From a checkpoint of a small transformer trained on Wikipedia.
Size: width 192, MLP 768 tanh GELU.
Training: a variant of Muon for these matrices, 239M tokens.
MLP neurons of a small language model. Each row is named by its layer, matrix (up: input weights) and neuron, and shows model dimensions 0-191. Each number is 500 + 50 x the weight over its row's rms, rounded and kept within 0 to 999. Numbers have three digits each.
After each neuron's rows, "fires in" lists the words (lower case) most often at its 100 highest values on Wikipedia text that the model never trained on. A number after a token or word is its count.

L13.up338:457531558513453530502478480609591519548425466485469463492525527345547511502531455473434437513503493365539513393525532537446517506536574544538463458486548446431517432482485524493443469505660496432533533487644509362454521472483522430475501542419454428469569510524504581504572505532590606538549500473480504520511468564416475445529518554524505426516483502509466543493525523426475526483535462493554425528538515514461516510539437513371463550478560481368389477565407499505488523520500552461538432490593475542484450480426524456497449465509509500516489565545437503485566461483501539487
fires in: "in" 18, "had" 17, "of" 13, "found" 6, "joined" 5

L7.up493:487498497564465480529513492613406484493458479447515463495441464460491548507489490521463551464445497564543434454471536495551459529543572601623479400529467407522535473504531556584440481561575629542432551539520507451468476526488468439517485449386475525579413350516549400498530489493535525460485450587486548503461487585482447452523534482485513461460471520559603458576518494535578560529487460471521435520558480485549425479463496427536490505458450463570503414439588522574481593504472500446515544524474460486533467481448543591644496565522453495493469573471452557463502505516594515555
fires in: "against" 17, "between" 14, "using" 8, "attended" 6, "from" 5, "include" 5

L4.up47:482477455468506454514436488563494518508471565376472397517481538492499474453615448479491479515496464479456606484553573438527517528534539543489558528533578438457531594614423516447406574565544566528477568461416454467426513478600444567509497504562475467436514534390433415510468541546524510557524491490450486570536598548624507484397567493500533417514553513439506569506489549539521389526572531510491454447464533533604467571588555539548553436468444514424453541450493492538507445487462532454525452491575454488513518502532447512458474386525555546485479502490592480505499482526477461475
fires in: "years" 39, "university" 15, "government" 13, "where" 11, "year" 9

L7.up463:484490508481518490564502361502489522428473461419492487489470490459484460499403445490441488577559504552500508381623538489461544480553489486509490543544523579539410497500458491469519497427549508493534518422553510541554577605568582582475465546492512502507521588556541394484407525421449514493484479531516517511431510448544527472490518496430568525493407421442428587514456481474517430443415444604560533492538489445456586548486468503504508544531563598468602406432517610483596434533531483535506493574563453501510472423547562475492466601442504538463546457518537492457523455514444553526
fires in: "years" 21, "party" 10, "committee" 8, "actions" 7, "children" 5

L7.up457:549598451518508440419514546584489402513439393400471483586483558546494624515568504477442564563417484488552482481415496637485500518521545438486549466605545482481478412535601474481487465389491417479513493555530565439417504537506475500621521575496522496497563551450559447401407563503496485496443502486438566498478487491520480590506568486438535432517479557496522499464553570539550526379575510493476516495496493504536510557557482573534491448437496524463552580508447549484516539574560502549503501500551508413491485626524452572502518459475434461468493509511454466532500541456487495541
fires in: "of" 41, "film" 14, "between" 7

L5.up715:520469389508391503483550512446496520400519563557510503486484425475381435423400574545504503467569535549509505533551496496541480502412503551518496440494533538427505506531514554451421512523456508540465435470477566535456499487589448521478463436555509554459421511493522473607539471574494536584508553632416465472527475515472522479486481424524489498478635496431562391535602476531557391436545460488407508535527555481518601513488544521527454417473522497562449468484418542478514441579519445485532430520491533538546501531550567563496401461497461512524533405433528443494520543459499523595
fires in: "and" 39, "bond" 11, "search" 6, "while" 4

L7.up558:526534527430491445441582490528580524502490472470520507420412530434506486451424485464477459541514588475381561447516528514513442424514564439434473508532433484509503392475429583468480552399484563530525491478530481432577580559498407574468555459533524529477490579509563509441553563526486543559469531467560526467509456475586471476550471544482504604456423505502471410471464460538592531599516554536502529514506513494491533519602557468595442549506520461461500407558625536438469464488514514509434488662441552517450510476504436485482444417487424463450548517466490560453554511441422510523
fires in: "information" 16, "position" 11, "version" 9, "division" 8, "court" 7, "television" 4

L5.up309:387483451514527514477539489572473496475478531489449457435479523402447479532419569474495489520587497493466565449513507469418516538476447543475463474461481448547448475496553503552374551522515530432490518486542504479466569500614494494402518495454512546451434518452542532476531500498456508498482557580498564549473450476472501614482630559548486575562487474448534634484601442426428467517534465521552493509548507497495469434521602478459478473440416562478547543512509472438480433440529498507544402576517510587442434525517491541624448428462551554525454578474561482522497359439418505426
fires in: "to" 62, "as" 10, "and" 7, "total" 4

L10.up77:479499593474535536457522523517482458497461518443526598483545407460529506536601506446451457489573345480433608572390412541483534530605497514530533449470527518427492552517495502484517391515626548441453447512483528443488561565471524507415532557558503482397453483552520465456535563490537497465466525519586535459544576516551482480497509447517455503591512601504540516460524435504340488509450466496558478419468461572523481486552462562494508437469470481492460503446483545483454548443539472458572452463484412593472506573503425463398493569509477535513509464462538453459534562576516533563
fires in: "announced" 28, "then" 16, "before" 15, "ann" 4, "beginning" 4

L3.up550:570601544480524471459512441582517546437516543484484468543455469504453458438663475455513542451547482516480514578462478492595440384519390589549483417514495494501428554549527548489504479411485551490471514514483529436477432542529429483496436494534462437512474606393572549642464475482497591537507509448553615531457459495474510474452539503477509535509393503504517503559496548442522563395441540496447548537462478466535530566473470573493560527442497508566515488512451450475508453544571558505498493517554542602530449575506578518469428428452545469447453609458528404467531466482506524508
fires in: "year" 20, "second" 19, "research" 8, "near" 7, "years" 7, "rear" 4

L15.up320:511507513563470551439575444556511525496506515502498503485438599474507499471415535535542518396420575437622503577493481422509466532457482451495532410459500468540604470470544462538454495513422502611532521510487516455576481490468579477456477469550590506404520498471583599358460458378580514550517477466524509471595472439461499455443460438528483466471454477539470511472508450502497610511501563467531498467427503469527527429439470599591527568492523530552362502596503474513505523596440489488510525589485523554498566539414447515483512478442448569477513455507528495401448476490548456494
fires in: "he" 27, "this" 9, "military" 8, "his" 8, "she" 4

L8.up708:497485545588549475409421480464431409535483538493514574447593422531431651569466546503416540461478396455521572469487501474379467464494500509453472511580502557544612430472527420482403468472556466496515506528450573527468471516480479512553441535436479532481531498516518475553500494477613541519449398387490492555457392624562506606480431490513525453438550492490521493556577502467486476488464440473457522481514457453497607466480549511446506524504512418468426425486511519519545474568465394490555545460494521440496556513538494502467472547562517486540536558493456587529523513503535598463
fires in: "of" 12, "young" 9, "largest" 8, "than" 8, "announced" 8, "several" 8

L5.up171:421479581545483427510538476459518511587506523551585507507588484468468520453421539488528439488412487498432489509524449509463491469494512538477408483555506464515556436544551527481532563558474460517528422489569584483600445546521461463477447599449574626502561440517503458451495546352497628574535562516417485458563448524530457478663464502507522473508517545465420538507403532570515548510561530505528521538540506563602488482446494549480528546387499527578516594500426547464500500550535439439496483469440591487407469543455482446544465492607539514514540518518545455488490469501523519445
fires in: "be" 45, "before" 12, "being" 7, "began" 4

L13.up129:544537494536479560531498504523557586480552484369485525404524550531511491489513476449468490506486577509434582531572527490416530441398467606489561535518510417516608452565530506522524496398483455599425536474504554500462499523470403433458524485594559461491507479408476446423441394434559482505515495475495552584550484511486582491531507464491493445515488621515505560550591522413503521483443553454521543556506530563558526437519525481551353505435413504453458433528492487510451490542419552532548392433504541459485454504485482556532533539512529507549457524503424571587438544497455568479
fires in: "in" 23, "of" 18, "offensive" 8, "example" 6

L5.up218:505476487433503506413486427430516591516539541520564405490457544606386485545434439412527550569505476533404561480539523502522575551517435504624452521499538548617423570421530514508436460612551543395542464473467478479491568423532452512465516544536496460507447390533461536440462407539543529514463536520512519528523459563543473528432478549527530527488525527510518554459453489536512494431484500605472593474577499522391454522520536633532529458458498539401443467512506575565492462521493546459550489597453454498483456470553451468496491412494425541523493465505509440443522514572459476473
fires in: "would" 22, "again" 9, "against" 8, "live" 7, "years" 6, "up" 5

L12.up684:449592580551392521493496441451508497531565524507592531464516453593463453518479493418516472478552442427418605482531536467501520593471515509512405532492469410442523620534450490492508463522502446556504457412470508381502418467509490497544535588509514532466437540456461529378498510477454523512516465410519577537490508637556586431530493477517564490516495544428502492434450485482500522473458479486540456443535456506535536528521630503555457482393511571390433525569589531582586424502460490537467483475474488493515474488495523539499391511566476467528587454544522437497514448516439547448
fires in: "on" 38, "until" 12, "because" 6, "death" 5, "day" 4

L12.up484:518537481527460568621516541588501455507485464314473487465355539537511437540576495511528529524473496473499505496476495516562576512539394519437574502544470567572545565474471570381468468421431475449508457524548567529467539549524488493465460455476525539428520425518542503325491476485494569465488498434506526526477495466523421482422403426457464563493477454486473428545507446483524548516455479386514435528463500522562485460423535473606511425565483484578492490509498565461525512551498502479512486549439513546585463492476438489518509419547542563463533542471584577548464414524523488444
fires in: "street" 19, "railroad" 7, "railway" 7, "released" 6, "road" 6, "portrait" 6

L4.up25:516505463468513397470612491457493459450513528506523521565463479519419488492528441441521528437480481567490445556483464499565421443512491497524519482520472429489457418558542511437382563526479582485479494464442575512480455455492465509518440489557452510525521604443557437626562548483552553561561406514509565518478503500484534490455505524514605447525512472571572532492429479594496503367504509454493427587469421519514436456537498481519511543507647515513580541421474446552581413545550604522450569540463499567354479539473501549505555466397468495524502569449486480504454525489560491538
fires in: "which" 38, "where" 20, "both" 20

L10.up190:538560422494537410550483520488507447532516511485583481530491493463487503564483499497487497522574476504427495569483565450486490473490534571435424481463522448469475440442502554498532479527616578455526498550518580493526525467550490491418508550520445433543478449521630536479554548595642522458533526503522435547494499520590530570444596520471427519458439474511470511511536409417481562566445481472466595520559395429485515522519530485506457544430438539457480487480472516486529461547477530537468438521554477523555498491359567512455549483436526573537427462510485325530555497419467370421
fires in: "and" 41, "high" 27

L14.up698:476582481620523416596452540415491574515544496497503427485511536514521450536503507496582468447426436512492487469520468471441442463424497469472556525476554491479465450516599526537422476499457529531424500477478490492451596546550535483415597496463455471493503523482569383564406445436511548481441482481512484526493496520522466467534562571493537623432439533519504546474475499458542506428492526510573470562446588532488588503431519424477446451520604541370510502514581546509415550431539601428445483363485447405513459523480635529514493452476535561467548488473505511540493541465465476501
fires in: "in" 21, "her" 18, "their" 9, "good" 4

L5.up572:497454417453433544519522452489582487475440502513541447466498480530523548542463399386496533496404553605540478558545426531519552555526409573437562492550541402517493489563475532435516422460473463415531513418422470538545607428520480544485465479475417527437522508534562437460490418536496580479462528534559459482518483440488449548482604492534493508500525454530503566462399519495476455525397510499559561655484466454501654497549513464463418467481510507509501562490483514420420468428535474558559488555550503503459467546550536476577475500537546514417460536495482504610441465524504568503
fires in: "with" 22, "up" 16, "smith" 8, "invited" 5

L4.up169:517550488548492510476476515430427481545480495547464447485518520457416418425464554582597431516530510541510521528500438488474455583539416460502494534525516553522410427601436484490511453496491603464598401489560451515495560466455567413444511466541575507517516457493541412424408480531467505532449553480525573585431368511509463513513494392582484591407463436552558456504479530512422535435473499543495350494475495549422416449508461603508601509542517550549494450537478463465558481529554473560468512477521491479463514469552523481541485479483524447541490558452519417472449439543554562449
fires in: "one" 48, "front" 6, "second" 6, "bronze" 5, "frontier" 5, "electronic" 4

L6.up341:453554476402525464534485444556571463498579476467557590516451513527508466540460519496531557511501473500466383459526487546514478461467515509555447386600524562492487525514449477500484504525433477437521475479459501476493466467446474462542532614490530567496498420495548523440454486478570550531575585587500422528458404582564595480393560589498569417550528545482470482523373414479579558530438612430373488460472549461454520570454486487509604530523474486465509541569521478483562524491498411597521500484549485401497438540522540487426534421521461570567544491423531504475511470498503525477
fires in: "to" 42, "on" 10, "process" 6

L3.up428:379602547493536449573556527424470490508484479466515481533600451450501524497495585520533516451468551543481387451516553616490525573574579456502504505480528471592477516476510458511424456453448517490474562464458510493517572406564557517474469550548453602471463430461565461419432571466448476582489439512543470501411456342536430556504495510559537491472426516479516437531383524551491419505521533468533483500569528438442578524425432506511534459624494436544422549471485508453543491472567465541531578543503486586579473492492542468482526413495514519446559476510505442506463471421544523496
fires in: "with" 53

L15.up107:474481459439513591492557492414524541572475457467523418496624465485444537524488465527563403472454469531435510492507611422440521404510404530509489484433619488501529471510497429516493500447593526518449485492532521558485571496522464529517569591509489595413461583513451567550459519494599491593369432494529538519478484472590528514482502491524445506479457405466532584459529449455452434548570512494487546575491446453520489531440415473451493476447469428499448498532420541494423463510449419468556493502537512512448411546535489464509537448461551488501527526415553470529585544538473645455
fires in: "in" 58

L4.up229:479501536439502512556456488516501615438494505463521585505496578474541584528443456468535424381478500511541536532512483458450540523411512520442527574550472520492527546552562568511497510506521413498532481473513421509556522471527518441566532539527513492415524423487500558533510432513512508471520505434511445505468579586477463485489610572391437428575477527456489435488502443428510574458539533527548521418534480446533506582524507654518411612571509498527401520438546551462491500417410463493467488469543522392452432610482563469465467567503574439456466543473453529519424524469478458613
fires in: "of" 30, "0" 24

L6.up20:445502511424505481668519542469515514487501533448490514534436477479479506507519598438448514510478416463497537517497604495491549586429443452604488494589509494489541529548539531452390461576481473445557469419487512472562517592514565506511571490564415454527517493481551492419567478521428514481563495522411566520428496413597438511536474481514433431548472550419576507508522451451523538531482468550520467551432439524414527459578529492501569479566509487491490419511504550417431406476500353474458557509489442484489511542442546442524462504488452438417487412526540509526539447444518549618
fires in: "of" 27, "found" 15, "finished" 9, "game" 6

L10.up578:412517579527491430461506525516494431419508494540506451524461523530588546551511537406514522451527418516549504480541478458453553474472541650462487474508522449500625470436516483513453515526471486517576470471519514431547531516447498432531545506491450504534548526507545449505506484504557538530443571514469567548449576455426539520471518488483461550518491418478522460501571522552488432636460492387515443567476460451522543585401443477513585489439516448500461524570523564568521494459476328444479491480492468577461512438487318433609514523507484488494528558452478477473492548586584503577
fires in: "include" 16, "like" 13, "took" 8, "foreign" 6, "attended" 6, "take" 5

L7.up440:444479517455517525387571428540576498528528588527595542523594450521544460472439579482506519503496510583545510489640532513488437536448490503508456482387549437505460496526547527506570506532497511493492473536447459424485524520537573527479454506466495545475461472574525553473537424556476440569444597570490435542481477499444460591557536588549483467511483599480489503496458524521411588435499564493542494578471513373501454577502449478494456468417567506447540466505535543572537472575517423458574452478476594528504510504454444480501474460421472492486502461397366592446467509464494399423
fires in: "to" 21, "under" 15, "had" 8, "for" 6

L13.up182:508518523466520555486549521543453540478458571522468463394480542453460532576498466496512446519596523443589481495542428463483489559400499518618399518542614439548539456490503503462515493423549499579561526490495490431495442598507483472532450618513456598555438476472541473474409569484579556475505477525499491425496454546540462485495505482591515475557507462463436566557556446444500661521447558455486454519584473496485480516398482446497447488400429566417538554493500548489463472516535484456569590506507460482523431522585511460492489437499479405498574593417503550463545500475420541490
fires in: "be" 13, "the" 12, "i" 10, "to" 8, "its" 7, "having" 4

L14.up29:512545419464422532602537534468516449544429480514605527474499537530453342449485430526474537484537496520373543539454557521466398458496507509478463526521531462425557393522530513551499452480501526421459478567455538499497493501557482534450557503369475559480478513498558471464423557430562588531446435404520564498474551505595525504569489477422498551456548600537484505506493488422555452498524515508437550477438449457457584558455495399545488449456422509541524431533492486541496598589525571504540452495423443520481509443486549522495413500498479545400496537486452559525565593460483572512
fires in: "in" 73

L5.up470:494469468505463487491506388489485483443560504536471505551580520542516368382588602510462622472451470574467560522476492563516502530510574436507496483543586462462636434476457522448486504468555557534537451562498453400620455544561598544567548531548439541472542491467517425485470559561572504448521381535507471467474500462473515516506506561426482482526533478481465493572529468551491530461554490468530470536490444564444575509504440467525478572442426526529499469486498391455547475509624460568495421393513477466566466556548473431482491520443477459471496433479520604481401528480494501509
fires in: "has" 41, "had" 34, "have" 21

L4.up418:575534549529485528466450593542478458450558490472559554500539490498473582543504591584502467568453563492476453588505490515451439400501459540433540478599438561492390477537561486436493533419540475570473478529459482466470379426509436522504619514476531525499512556516484404582501528567592553536536477554537484481397520431510402488506476518511397416538510549563487508495511506551444490468554519435410567445466482612471417420448503558452544508475480488591493556515595587464625515475499448519518491495533465514447571447558529548465487514539487415450522474477443474507486505487478518589
fires in: "of" 65, "for" 9

L4.up549:513505499461481420642525476546562550457483438475542576510464421461513489494627537467446494435493466521414516614553406563512521489424490575464429515506607450540474434489473517422457518486480466496445523449561553522517513532538487480527516434500462521472460531504546424551562485490512486517466448600562538557388529469585455502511470533554583536517531493530534504491502468594519490551558441491476508510554493597501516428481483553448526587448566478527449457396548401491476453524550456478429434431450569482398534421467440568595500454569519442500525468473480520424484477492442549367
fires in: "be" 35, "both" 31, "being" 5, "before" 4

L5.up548:624465502482514448516528537525516461499568511539499573451493502449531526574467494488546441561538568518504468475517484581568451558491493552496440481504557484460477485488493490525436514513518546504500489564471482467518482478567571552398626453496538416429487548452497408448417431556435513479504459521464461480518522496570527432617552464447506432487410547513557478508512393466538433438515490604583478556443476364524522494552552542558451464508487434524549602564497527532433485564440397481524499467486429439538458514527519513480442483463539524400605608599510540542575614470449467529
fires in: "of" 75, "as" 16

L14.up209:493497440621477509574513463542508580527468440507517458534470513500460521436481516440453502535530553498451474498586551482480538449481501550662491424490469415498521498492439464514532475540554415499545547500474514509568402377468473553528493613471521480547573457291542474539521465540509546485486550543500522551489502504494554486475429381504552493532453512373415429499484464427529604501557450473575482498491455451502506510464555461485453531534495472541473438513512537571521522523484595604444466447519450528514558556560521547427492420508471509565384510480417482458468464463560461450
fires in: "known" 22, "building" 13, "built" 9, "small" 7

L3.up699:596566443526581561459533542458532498511597491425496449491521569453510426570439385424501570575487555468527389517573522471437513492563425533485556499560483438490453539525475443486519447519496513447456566434481526417519477536537512475477462567521555459543539508499359449474515437411449498496453408588597486482492604503517460517588566479472577571446432548465481475574527582529539452521615557512493472513590508483465429531479529491456509521517537504446477536506473527547466506529554410517477564548494445512550447527549491458439565486546490485397561622535440440514548456525558526517
fires in: "he" 27, "against" 12, "again" 11, "australian" 5, "industry" 4

L8.up464:522598497510506503495498472424489535488454553442471582467524457444482525634437431501509482625503444498440585524459587483502516531464483502525460462542522486525496364530513504493489450530503506488486530480502547595495472477552427461519483414479448569498453489584568541593496469516487510493477461502373569445489551605506562485482545447606498548578432504511499462516570577482569510369459513608524510563512498516537400424535517498497494588462647533450541517459572549452529495458495459511479515603458533496449492508512441504521531486442420574426473516395414555521516429487526500442
fires in: "can" 26, "could" 8, "ran" 5, "faced" 5, "to" 5, "caused" 4

L14.up674:532544463547524533544621476485473592478514513515581589483438590543478548549555514530541465528409432443533512487529551468532566548444557481526528543473517455518468560607452490483550480467462446478504487533511479499445497445474513474471446551502567434541506434472448441504439568541511512585452521473532559543420427516535472422488541522491535570480489476495566538550408531485555522362464560386521414425527471482476513541487467477544522593520466520543415496454485438518532461570501504619443467490611532537493548486526405450470369502467389521519501390546491467434492505458422617541
fires in: "they" 31, "years" 17, "players" 4

L15.up667:484492439519496489518557440461459473523487470528525530463481501563413434526454481499377496513543557507547510478472479506532428545553472466514479450559527498438499524545503453484457513457445398469580543442467568507502537488534512502476426515511433453414467444482509499489572489506548542590464461538495634478513587556410565531486474475435490489533450529538396604608596467420477475431497450495432515591434550491508412586444669534522512632530530544477566550480487501564502540491516473540443461519470414395521447585436557464501495522507543484482496498614491559521466501494488441612
fires in: "that" 60, "who" 17, "which" 11

L4.up105:494488485373564503503468479545522468512462403527547486561598550556470479492470468539423528494427563531575616508540578450537512408634534508492454575498515438506468413567436478563479528431457433469487528524550505465519461551440476466493487566515512530423523523580565438464493482465455542566416566534546479468442424535555457534482411492453482500543429512333487519559502534493481555439520521519500517450458550454517563586400512478531468444464472497448498538551478512508500457541580502442408484517478496439453467554474492575491595396446523516557480512549560474608507442593546480554
fires in: "de" 34, "developed" 10, "film" 7, "death" 4

L10.up144:498436516447576486534569471446522534441465549439450487406516517472489592433446502526519499525605518583474487613512544530559498417528541453453485552517479528521536496501500524504520444419451520503462457457537538434458476446438480420459416508527541516512520523503493535450555609572460511577446548487503473534479550589571488545500512413437481477522460460484454527530536398487515509458552487503516447499409489425484520537524480529421601464475398434350521528493441556485626521539478452526625472540510534472434476480481565493482470579476474584514586574487388548521523394425536571561
fires in: "to" 29, "released" 8, "california" 8, "would" 6, "years" 5, "along" 4